Weights of a small GPT-style language model, trained from scratch on English Wikipedia.
Size: 12 layers, MLP 1152 SwiGLU, vocabulary 12230, 40.3M parameters.
Training: a variant of Muon for these matrices, 942M tokens.
MLP neurons of a small language model. Each row is named by its layer, matrix (gate and up: input weights; down: output weights) and neuron, and shows model dimensions 0-191. Each number is 500 + 40 x the weight over its row's rms, rounded and kept within 0 to 999. Numbers have three digits each. A neuron's up and down rows have the sign that makes its largest values positive.
A block is one neuron, or neurons of one layer that tend to fire together. Before each block is what it responds to, as a language model described it from the Wikipedia text at the highest values.

Description: Pieces inside Wikipedia tables and infobox lists, especially the leading 1 of 100.0% in Total votes rows, pipe separators, and • bullets; occasionally mid-word suffixes like al in papal.
L8.gate119:487570453549474530550491524520517522475491449561549508524447462452529521485530510489525558506456468554451435463489499442528545456494512471421502520544442576502487507516502488541483503555561539489535453502445505537488548513511492538488431486447499580546527548508524484510519463546542537449421470431494483516522477489490490569514435451530555478592514518513560544550502450514454469588467491475502500445488488515473486426482539534422577488503522507461521514511552502473510555486531479506430505540551491458496504454523555498516470412517539482556480525527524546536460499489563456545
L8.up119:533527466574483513509486391454497450480441493502488487494540505576546472472538503550471435423568454553493574514425517552535494460526532509506518495510468502475510525509522491520522446482533464479500546459508433451481493490461464536536471484485578523548541574440480467495506512491558508520477526489542438472524538494460541453555530531537517348512620501456506476511475499538403479545478421506466471509479501479488450585550508561540477521489457538498454459472542482471522457506524456482525527559449427477502511530499461483501497412505483454496480510517563533429557414479447521458
L8.down119:497539553521541441478568502421496514501449556524514506518517490557559499528434456521464446469506488496527471457529467420575581553463503512507482579503526525498487450455475402507456570489499437494539520509525438527464436505445458522558525558490439427556503550479475558537420415476512440509477523507552548503510495471523496519487505464481495502530564446457491477440532504518452490510517501330526540463450525521509496435496455542518494488552442448498523507464561458491491459467514479445458515549465446477494449534498497505480501548474469435460478525479499524450526493443512507450
L8.gate153:456454467457516483520424518514474515485459466425506568474549456568519472508480428602428495457557507573468493521487513536545490527525528406432478518506474505521475504580509471478418604484450529497510434482542472505464541536541550465494533543470621483473519530513511510430516455457506521519465534426467527501521478414501531607566476545478510460555429454494458502526547486478467435427535481516476398487532549492508480506480444535461474508501525502458495453525506435548459482556459530504517500465504544524458459533519460548504510490413546512467483510501506554539563532502504503519
L8.up153:518541541529517488521504431494523581508535541469502545422568540480478512514592516509564467541521503520433506456504499403513535516452502488562482553428451488468558498517501557544427490517525468523530468473475572489526465495538557485477483410511563533477486541488498497528569499513496457491536519471476575481485507454431478481450478521567512468445548527483489550497530478451534440511528512433461454512508499541475448491506545551543450498547478426503463474482538522499519500577490516528495572527499507436414519533472445549449530490548449538500504544612547455491455429526517551491
L8.down153:504503609481519415528526573482550493509524524517436532482539534463457479529533493503506541578444504491473525501530496464511539423516576507491557523461519532511568485488512469431490469486529453545576471464507498469494494466521446554516504403524475523534549547542514481435537511538453460479481396469507502601502532439461507469448544519550510494449511520460535516457523524558476515499480480493474501505517521424509450469542473430498542506506484467572544501529467468563519490487521481548447507467511470481497478485482582503448491493620533559510490500485531484515507442567494469530
L8.gate805:534503491529548500572536487447464541538493499563428587514441496471494491470490483533543505514461525439486507510526475429501502440502586510472516552483490566487518531463560584525477503487464503445581532485572457517464483499536498489502557468510508532544528485457484480505523552510503479477506458524455516484566436484505539549471488571467542463493531477494533501494511502528563484570488510532517436467517491470524533516497518601503520511527471493417490464508527511539534515454470527480564547524515515484527516471554510476540477472541550479436477467554535501453477483547455451442
L8.up805:487487529465539550546630549450526476510447531481484445483448413440550584536504481544512537499620491472476506588516480529513487536467422531586538512535493545510420549493509535468467459518520474446461492501505529511536559535433509577488526548497462537489524487422482577504515475483489521492538453589590519509451566514482552555481552440556528517473535518426565488475491479464549483562462557485502511597466467537518526520523525503571480512507517499474393500588520590482509521500524458568535411499507465438463498453542483590573563436602543519466410449559554468500469543536460518432
L8.down805:448595477494479496555476447501513477496457511501542520547496428473479522429480572501481428552509502569459452460499519519545448551421487527511597504547525513497522522502462566439523486541461509503495541531503472500588513462487587506499490495592484450468549460491539417494517522468521519516517404474507391480555507436457513498504544521464467505485541465530486534548435504572514478523533545432549507526501474454548492484521485476532499440521517442438575448457545483508563500526526426505458450451513511442493509510462519514470497483496503522545503471479549530473505428454501588528
L8.gate941:542515507543467526577504475522555550450451446469539522538516509505576475461512422528495505480579474490500504528455467472470484544417454539488441518519507521438478560498442447450463579557507473493541485518461449482522488527505504457534449539507492547520516480428465556445516504526600511474424447480460437586493504509579532458541524492482515493478498509520489496468516530537484434504487548566467455539564495531502505428438474573523484504466561537452484495559428507489494435494529589493495522527512504497477506529465493487473444421477511572421497513518511491537518538512541529525
L8.up941:555537507522517439548495533512508554545487591439464488484512498488370429479502474520512456553463484486499574506497525562534513424472529521385433462517569564529529497528475528487515533489491467530525481423478402460477445453529413487479433526519473492554457519511480471440509493557543533503464570558469473488497436514422476545476575506546535533485522496481512505471550509475487461545442514518442494487482495463510523512468456530508503526513499490451505466536488506467499513515516500557493543522516477591490490500550565483553522530441480530534491488554465569513474484466547496482
L8.down941:489541486539439518546513513540461497434481492570512543403520525463536537485534476543477496524433471442502517530496462566530470461466566550441571422480513506536499495467489508447538510485517491574464565530514467554508418530545543534515472563526470539517528437524517477509494543491540577524489457545497535509516477480549464603416507534485510495503475520505432550465435502473433503488499525455537453424465541517552559512512435464498501453419568515497474517507497520507536470524558521548640487523458496478466519519575486475531457520467564561472497483503477512563496481492551488459

Description: Main past-tense or past-participle verbs ending a clause's verb phrase, often passive after was/were/been, such as shown, sold, covered, launched.
L3.gate390:500536485533463483483531563455486533532566534480435410564473499598507459495469522505409548524576528494484501572445445461488472524529481573513518397491587447443529546494438572486452454511503412429463527486436474561499510476537458543506496508526524471493534518494457548519512527466402495547533482523518476573533498484488562532444522511513484477536524500426467531547495468417548473475467523519552520480489487509589545430505500562567494476568499469483522489512507491477461487404481529561540455515477504491497482452444424554380519553506556478539497470447514442462484559526588484475
L3.up390:439478435586437465468542596473462519515518448491486458505542546532545486504488576542448459555517482512511458506500499454498485507490464517429499434487536455467531554467496596528498590560503493432472503497453511491479456464515515527520555475557576458488472476519380552461490472498473456526468462500464465533426450470495641458529465438496472535526517512487510511503526505490503464456499467458544531455407513546577578469501475572485464444513454502482446531464459429538494534489492532601488460473465509484451504495487488505394506516580523463405461455489531512506511537493523487479
L3.down390:499481530537487527524524585489558567436497509472484428517504537448469440520483546458494482477485524450496466532545492517579494557519501539557466593504452512515479531495504569486484493513628475501522510535516442532528432560501473486514583488537449480519444494528493521551449496584389514503532569557535501432604469563490484482433526559522553519555508527452501479563551414532549539513521504457457453497499475523539535467461453507458497500449525499468475566461514499504491464418434522502483528476428472481477497523467514547493489552464452494537548491496551488460559494537439521510
L3.gate420:497557428503453469577468492488498529462442515505541527542457544519424464549459505494489493555551491565453586477553528484468553472494510497463520478490563486409549597569531570528488525485519526473484508459541471530485577499538509530466578509487527522505456498459470546542528593501522535470466427576459460492534463491540529454515518572571475557482456504477467543438523449513438508440538533463466493475496510487503472580470519548535500526519474450534484476484575508510505617489489487550469428476479445395524476473567504469496452461498517538464526498517487491539580567541457523513
L3.up420:428554539522469544482499532445443454509388491435478548465448577479516503571502523469474522483510484460445548488538457520449555579492505427496559507509620483450542495552512512493417543478492522477502552510469416510513537587479564507475581490481466537542509470514460492537483528490532469481508407562466485473540568475517532533490544532522461505542437567510537471483558433483475480387447480444533504530451524549533488506470491558514430550484477560549473461495516468528524532526503506506484503458517479414499550447490448484499489484548498530538531490447495525567527512473472551507
L3.down420:541477534464514476444562534510567508516448490451468498535417477513493533513394489486537493486479517520499430496425531463550484460515485543524490515485512526459498469489485535544431489453493449541435460468597513457572448545481562528471438458502552484502549501588453444534508526468490489521524483454486504524435484460500445506520468600488563517497533444481454480492494511552579453478547429582565525511541462469480492529516473387455506550541502549517513494514561598464552499443500487377532453491497518526514487464578554532494486520451540461406565470546460492470533532447444469498
L3.gate718:521581497552509440431547499460580541460493532497451483489557513488519533498502498475472538548475528500449468530554519520568444536503529517473490495517503473578498486544472501517501554583588508474546474491521504438554490551433547521497450494505564478489555417490555495475482472437528480539520569533542524569496502467485440501501472485491498527428495502421512509398441398470523532494524522558526467518466542486479478509484554542520409444439517463554487459486485553444560551530513506523482488568434458523541510460535518457475548448519472462548496511486501540502514553505451490503
L3.up718:446528449466482529559490492484520414484444471538469413489508464474505559487518455482491539450483519477439431506497456566501507526542511533550483513547546470500497523463354525462480493477519496439496517519517509516475483506481447469488465560464580509470553436528518497465523424490450520485475518486535522440522451575484434517478457504476484496519441506468461535547536391481545507471590482544439530456528448503466441528460518533481465465456464498494466440486488432434538499469466502473497510504497410505510468592515570479447491461506456499601591480466552491452472523501501556631
L3.down718:481552510559454584522494473458520483567484485484519430455463500497556482447504482443531542468531493535529478558503425516549480492571575506486494535523537452465492509525486494433508543505466498494514521520442528533472498537486561432482466503482487494455596425489429597524502526433523489484443570563521551527468512549505484489455483494495540523554503443441486555495531510433424547473499520459478521509523551455493510439530535487489483491512554444509469490416539518464499530511450527542471517541522542426535563496497517407483533530547459545543461456521541495458505460383491558547
L3.gate932:446516507529502482504479475421529563430526445549503435507473535484542502484496506560568424545437520485551498483496519513465536496405434515462484492547485530505491470483462475506499518542522434491526543540515557506490471473477501468560519447573531495545506571483544503498465492447426509533486532536505524449511483481488464479504484506485425449492480523482459482486529526472466485496473417501520544494469505540525496505492533458558465461502579504469496545551538432493558456468549475573516528525466535552502533537494481539446493471571540489474429574473457551466528540474449500504
L3.up932:462547557490473463460518490508503395534583539484512478532492468488564414505562582588558497529481476484471524578439524494536464520485532469494526491532506465501527506476510493504535524479477470418500489516579482514500500496524482485532515542482509471522548522468613555492517440463517562514508497491487423471448539488461523440523495512497574579538466524538492550501460520401501463473432455553492496493514501554510466468461503473510457507579500511480454516457493498525503522487475507515484442525541472559580532515452548481413487512504496442524453506491479497541423547476472458465
L3.down932:517494564463469492418526521468498554561576492510517543531505592488522518493495554612519461532480544525487558482462503503443403509550428509475481527477527508477413569470490488479499510545488523487492499587503540523542503540509563454486593480501472568548489468456532575583490494550493506512479483502556512444471511504493448443452496500543518520539441433497472506552498451487482569542534533612473482494451505498520497571483538476543498519496443433555462559487489480579467486424481454538512580524427486568479558536569456498437472526525539496471553526518512502518502558468505484491

Description: The "•" after a dash in Wikipedia infobox lists such as "- • Total:" under Area or Population, also "===" headings and statistic digits.
L3.gate67:503485515516524530517467520532579519495503534480475538505475475535518517503490536499494472489513504487495457501471453490522533484504501485469528524586505495502489514502491456443477549522505505490448491606500498543498535465470422466489533552512570493528520494480509495486530490528450538513553480514535488471446524415546491541467525500504518465504539480539552526500461509548463496468413481464509503497483498539522607568467538443493532498481451512424436476490492538463470468527532497534505499469526512528463465525495385473475522505516450364434447557491432560438515514431503535479
L3.up67:487541548512504508492539574426473504537493471453542494469476492522443544482494470566510424554440465462485508495529534591455547510453492521523538498482523540554470492474557472508423530558457479500465478499528484525432523530460523446497483563481417521488521482506499519483509562479508480476507444520500464546475438493521489445526486513487502436427515562496477519512515557480466456513525496545568534510473472467472515521460410444554491432477497516449501463509460513439484471525553523618550525495535501528528558568412467514506478485502542528520545530481429503485527417420468518547
L3.down67:462492510459561599540501496480505505572562488534458469530504485483528532490507465501522472587457463474449494445464451523439508519463506561540516502523535525567467517561513490417432461528478522499385466550528501504527527533449549439476477499501491508511541538481561499520534518567543570534431493472487440580533517470557512511410498449525557505550480498577517536493552453500433507503488531430524490520451498559535552502408483457472514471494502495491446515496474552475506526480525480519506517484482503517471621552416467513523512467508455572387501492511476510476525529475495481506
L3.gate312:444530512554505538557528468486514486537521521530461531474528501506538535465641436507487523499508576529512516485519527455445531491502502408489515455508483469522489475529478470484487521490456480455538538455393481457441507472541503498501526531452403499513496466449562498472449503484515471497528460479424469513505499466469578551514518520521558437476524514546508480547499435455490467460497488510499541473458534504473499548439526524451447511427469540523501499489475485494472476525386496466555508424526443578514573491480499472500538537437499545511492495488426423452426494472537461466
L3.up312:445476486528514492520482483528550482518486551478468513468485510499490581478535523537531466446532500422497536490517528537564580488500496538564438559500500487470463465421488555458553481488541515449488540547438486523466495537449524518524467495487499435488479474553525455533531511478437544473556478485413417558556451516510516528518504482464561414532479495510511477531514486485472512492537471512476508457461511530411544486455493468406480518501472509482541480499487489495463496550503515424544465487501529533471517485413517593538517418497497502475494503484465556428476560536490509488
L3.down312:446509461499477605459541503566577512493508523483467534526458398532496474450577508507503542425561464472547506498516488518562518564495429528499437490420511493504561505475464487565459486488447470482536500479510456488496575496522498526454571539486482500551519490455475466516451542529609497507450478463465473546503529464520385488568513456476509502429432484552512576522495434489524459479543515436468512522469566541473536532451472513476508410550577506518519528446494497519488549486524443522553579536503484478482605544522449511476458532515452543440474519521488527514471523489496472565
L3.gate421:466468497494558567529453505447524488442509453421450520440484560564474430558515433462485497522556554512512530476477563597455452529510433485544533467512514533507445537471507454484535531533524530485532419522569530515487542431537480456562446537432465549462528531481483467533450506593513569502483562570493495568547514505486555546487579476438539545494572505497530447511457556559433545497477537481515561456430472538460525465484494471466516504471468533508501489496502544423504446555519451459512548437529492551473540509526508501496511486535524476512512435500500539502573531428473518486
L3.up421:526496457439508530545472528507451488487510535469484590502478509575436465535541559452542541449483470501490497472445468499484491498537520498483525449508517552460481485464459494492473538434483566513501523484526510500575490453519505551469518534565470548533432505448471501511545540568425555495515500539505506510546407602519487531443536459439601578531529526467497522504481572544503492491477499483559509426527542500507491477500543504436587546470526484556526518519495445437511535491503487478497471501493473584530582551499546549537500439459471490495475480533462536459539467443468436360
L3.down421:541507497423465515478491489604465487558446489458494518468475468455440461415506482467517535492505455472500534435459463454535525454453520478489490545484418438494521443449516438501528516507501554509464545430477529524503493502527515535434476580551472475508515465477522471507487497527467517443548458470558506516496533563563557516478426536507542557489488510478493486473484536546531520537463397341488527468575514444435507475490489563474500537591520410548502458465490495461522554491528578490431515526467542452511500601449517500546532482460473544505471551494490500508518566505568526492
L3.gate693:423502469513538547522514554487511423541457497487537511536460545531446519585569515558539456468496493569473495455509543446494481493456457468434477587525560479497568492477499501512430516499478573473499514447481524412406514446461513521482478428457477472536479482436535570474544527472495520413508495548466494530526473490481469543553545518544427479511623511509464523521524520516461470461526459436474442492478509481549466432480486473553504480485424481566482472471496462533497565447548497441636536479599510565462530517420492454479519525453488528500520488567571441477564575486462539451
L3.up693:462511530534534521520510539504450502455489514498455507506486547513557428480431493543513527463456472508493564552489502517553529538499492500532511554536480473512503459452488450524525517492505425459530508494469512501512439494493461556467468452539475485524510473520476494497444501530502502509523429523446521476477524599532510480498601440574454473496488537466452478487456502500457421476514504503605472558518410476492506500442457534497480413457490542448517496537533471483536464480489467486552481477531549543526539538516475486440470525499516475468496568455445494415598543473557530455
L3.down693:465493532508559589570559487509535515459481501506481502590555510532539478560588445531532513479451466463486504494518488526441478473494515524457508475582556484480525560432499510518518490427445527482515478514538572495501439461470519511425483478461529503494438562516450455522516517487538525397476460517445432518525514508526550514529498498521491475508483479459482531506527508488493477505495442581569471459451459559498481522467460529442507423492459543549495517481505458440469429541493452469572450501543486454449488505468438545486472519504426525539521468519486399502517589467512458519

Description: Past-participle or past-tense verbs in passives and reduced relatives, typically followed by by or in: published, directed, voiced, described, mentioned.
L8.gate558:517520482588439477484494527542476472491527423508410437523521524491518491521509577496452477464507535567531467497474475481530371505528471498511495562520493463567491549509514562541477507501491439463481505542469487485459564485522507475528502527483441502455438503466521538487502502528546419505482488560450500491501453440507533462550479518533496504495500483501445507451472497493409525514537616606449520560515564500516529485541519564439483455526462433548433501481536507508496513547470558537567582474506476546544541550462479511505496444537528429542515490437559491490528512461434511536
L8.up558:449478541497525548517490471534464464483487492458385513552458404518494433448514466560508560532434492509449484534457534456547462493451490515481460492530470476527492509463523555426542516500460542564491522470459496515457377544504501483523536505571494569471518511473552546503488448460529511469495499511545470454479484409523466445553501490506481448512500537541513471516451543559480548457527441465501507547496482451496471503542538462510444453536487574485547518500559522516441413497409510530539524484606474510558505491439434436546477563515498530502509584518541512542573465534535436517
L8.down558:506479514531499506517547478474508463546501555530481457498482531517493548464490555520476549389507532495537590524487480485461489497563554525485489518584476572425574492379492551493405468440545468504565449520522486495480488495487527447505566492519550460452514548493465541518532467530435565503577499545423514469504528529542443485545485463457571523526495554543430489464468494440569494443473445461443485519427490510470546511521510576512497517480449515482461497490493522482536581457519509495496547435535514442513476555466457496487477512521507469567460521563520527487491552461467493484
L8.gate844:494550562530424531579514556546489506517502476499535414521474487440447475487499382408523473545487544537472534483467482393482478449495538411474448469498497499499562560490550531453503451512532402487459507476527491417462466549551517447464478490497510601507463496457496475489591477491472498489510530491456497485504469451486463534472538487496492547488500523535580589439526547461524405473413534552545538442453566426525529509497493468488564443514420443546492458488508504508550487474453547477555517467481446590569521542554495463550494493554454445556469523532547459576491554508492489492
L8.up844:475518463490504547497524493568453577463544462486550446490522483495497520481451552554529395522470518480481478533549476508498478499461461415448472517489459460467533535525494504413416517540605510487479539558494524570418507516554509523481538490460520500489449574508525486439522527465490481506521522532519524514476484499434516492512488452517524525526504508508486529522514473425575491519484495491519523432456523530587520538522505541396531541500487451555481486472512443459471496469425484524479491392485534516546439512447445442544487480512553502517437481473551526538486500477495425494
L8.down844:448550499571509475527468516573440479489488491474465474593536521509519435510500481495463509482473549470566479506450530457489563575487451518483527541473593646511472505551460508453488442462476470470516463476511528499481539489521535491535528484503422482582467474478550494490502489519467468486537496508430469433427461507543418499531526520525457483522537458476546469565499468539483533493539593428554525537500499527530481500396534458471447513536449506500462463498548521514521518532518579464522581545486413504511577521461473585513473490562492524539484408552484571545516564472447463459
L8.gate942:502535554519502496585482518531575531457444481501474485409512515459492428501476512567488535495460495549456503552466484485523569461520466474515461512497484465467490559475471502535521532510535475573571471525416501456457478527516498495551529559552502486495500547521472505549517517408415555504515452494510559453512488479453421568458462515533500514532548508439517598533516460520563452520498490525498538483523507487503468476559533527549447502518546466533502548515508523448532545484483517530441496466442452476548515592484526478486509481537529513461537521507544567529491502520503457505
L8.up942:457546510521449402423510585521557480398532487532428496463514510461512472510505491548455533469465467519570483488488490392468502557436433534538488545537487566492451468525479549537473536516503495481508437492446522409460484537510572511532561489536438471501504529479509490470547476408422490528461490496511513498581541536488433464527513458509531508519433497532521467539402507448522496499439529503532483485441519476399604457454499518429481464550532549507471497498579530477482494516530538479454480431507577517522503429564449476492501550472509505467552531468488517406490576458524496511
L8.down942:450529537605513539515492530457416465434419523532457505517414521541478497488512481473469469430536464464464511531457500512465554431518464484506479554479539504484526497449498492494535457521567475502548481545496426499547473496482535497531483461528456423406511543517571451547494522470497513497507553489497516432487553557491467445442512593551484515628543543461507528538510469542521492536494510465490492484500474459464481472517481556546525454600540510497415544445529470507506500436451500421441504473498443508507533427554551488477622433559562496494494463495462478525587568505500471498
L8.gate1130:452562422534501498521453516497533429459558485540514474558533494492482510415454496594492486515469546543453554536561575508566469515512489543465572480469514498538460538422530489424542438515527512492485540546534448501544522521514508462496479523505507521452546519476507538459462474427504544467472542535488485439510472445459545529447487554570450490449572478420541426511457542485464538463512465555481535529445436517540507443435553587466521494473474548472468459505523469467483496575494454552541511544596500477527538489477514474491485534510511518533483523460504500533553508536514497551
L8.up1130:415522555452457488486450545532528529506519498500522543540555517533470470488529516475474505476503452422495505498533528539534486506499517565476551485528533566491474608516472492438444455518484544536501507539580505501585517499548490503478581488529557480506544519497511479469492480460444493489514501478505393527481542462488478481531538537560456527459538510477498551542493488496475505525502489504451492478512479503551528510502505552494427467466439529528524413539508537481537484418537492544539589507484501504449500469486435519530536517538541542544527540451533519543630482488454510548
L8.down1130:493517509511484481486460493529393443445570441480547476544481498496522458525507490446419480476466478470568486514507446535481494460449565508433481487498527562521440500484457498472470502511576526511526490514538484510459497508466510470495581461505500469507473547539508532475478442522460457401522497473456457465491499512522484500573455438459500554540441529555558475525490449539521486560521514481552512517464473429521579523491570521518479498537494484528488485471479493503543498461522518405522515478460492492517438498582449496490517505490482488541426483529508413536539495539480507388

Description: Past-tense and past-participle verbs, often the final piece of a split word, right after a subject or was/had in narrative prose: elected, attempted, announced, agreed.
L2.gate1102:525480485633439509478509507517525490403432439418467537531495510492446498480488531508522547556517536432469550509447531444556476440536516484538499468474488519510485437459539522472448598480491436431485513499409492493504420513521417446553488494459483531511463481481517512493471524471491440521493523486508424520466493527559532455515499418565492485529472566515471520455528556543579507500445592513527459493482558526479526508475436545446499488527528450497473454475533486505460479498487501491460495513460576489604449539485449455534479450474538471457465552502567520506504592464508514475
L2.up1102:561525500491458512486505509510552442488475464512531439562461459512540456531504495560476514506483512451455499528508545496481491515525558459549525477521437459529483503480580551520492480479540482482475469485479514408559554468509453488532507536516484445432478505485521482485461518473524474502516447533405468443431504487496465471516517520449568510490478512495482467464479504491549503534437480495461528551438519559480533501490460522473513512483499483454442485480518443464453507514526444531440483456524461512569463475491458464467475444524458509516508487492452525541516456460471455490
L2.down1102:515563472496496522485527548520563461488511521489582443551474566450534424518444495460514451420461429509552494542520493491493428545477506546486481616558446528525410486556497448496478514508481506577473533580517458527506503640560449505448500470525468501524500480534543508485445504465493484406468524524476422411520583452521526482509463564531522499528526458496465389482462516454528562401502459486486485581471488517495540518501474421439480472475409468505533448508505527542495453546499484525490477504496436482460480457485526481514483550533488524574495537604527490491461467561447505468

Description: Tokens in Wikipedia infobox and table fields for places, strongest on UTC after "Time zone:" and on census/District labels, with weaker hits on mid-word pieces in prose.
L2.gate783:492466483495497466440545533421468531509461525539497436535468454545418530495487498518491485528527424529500519568510490495502488540445533505535457569507505512459527477490466435502541541521565439413519499525495509512513438531476500487457483567541548541584412472441519516496558480433460509485473405518533511489481527504492468499485511486473443444450496493508538524520455447543452501492497502481483486477481460499432603493468479477513453492531541541407493627532468495457479516464490503476489479520479544469443552505603516557471535512441516537524485478555469531427505452593446480511
L2.up783:564523479559559511434513525499494499543462538500597511572505515538489473440548470452513408544475451586515520498519529547523498498461526484430449531468533443464536450581466508479513482487583520456495501580472541548416529528534585480534565500416598531478482538528554516472582473491421486513460486474435446493506515508538578496505559514529467398495484572522502392524494498568455504495513467482526459415465479498521510533453480502483543520482510490469563471458477547454506482505533537517555427504492504516483552467551597547521552517517516533488504462534536496462510473491493449492
L2.down783:542490476492504482557455570440483508510484451530394503570484453458442500553630461415503554576411444534529511518485481518547553566450495492487456499524541480496536486552512537449480469491565487539552539499508505557427500531564464471520523516473529548520451530498604548440507493505491524438462605503502481377511499497428497556533434547486453465499462499536482479476504456532421477500438457500529454464456490531493512513486485495537578523514540469462562508431525500484466512501578540477513485522518485517512582492541513481568502497487519497479439456428493568465547460528496520427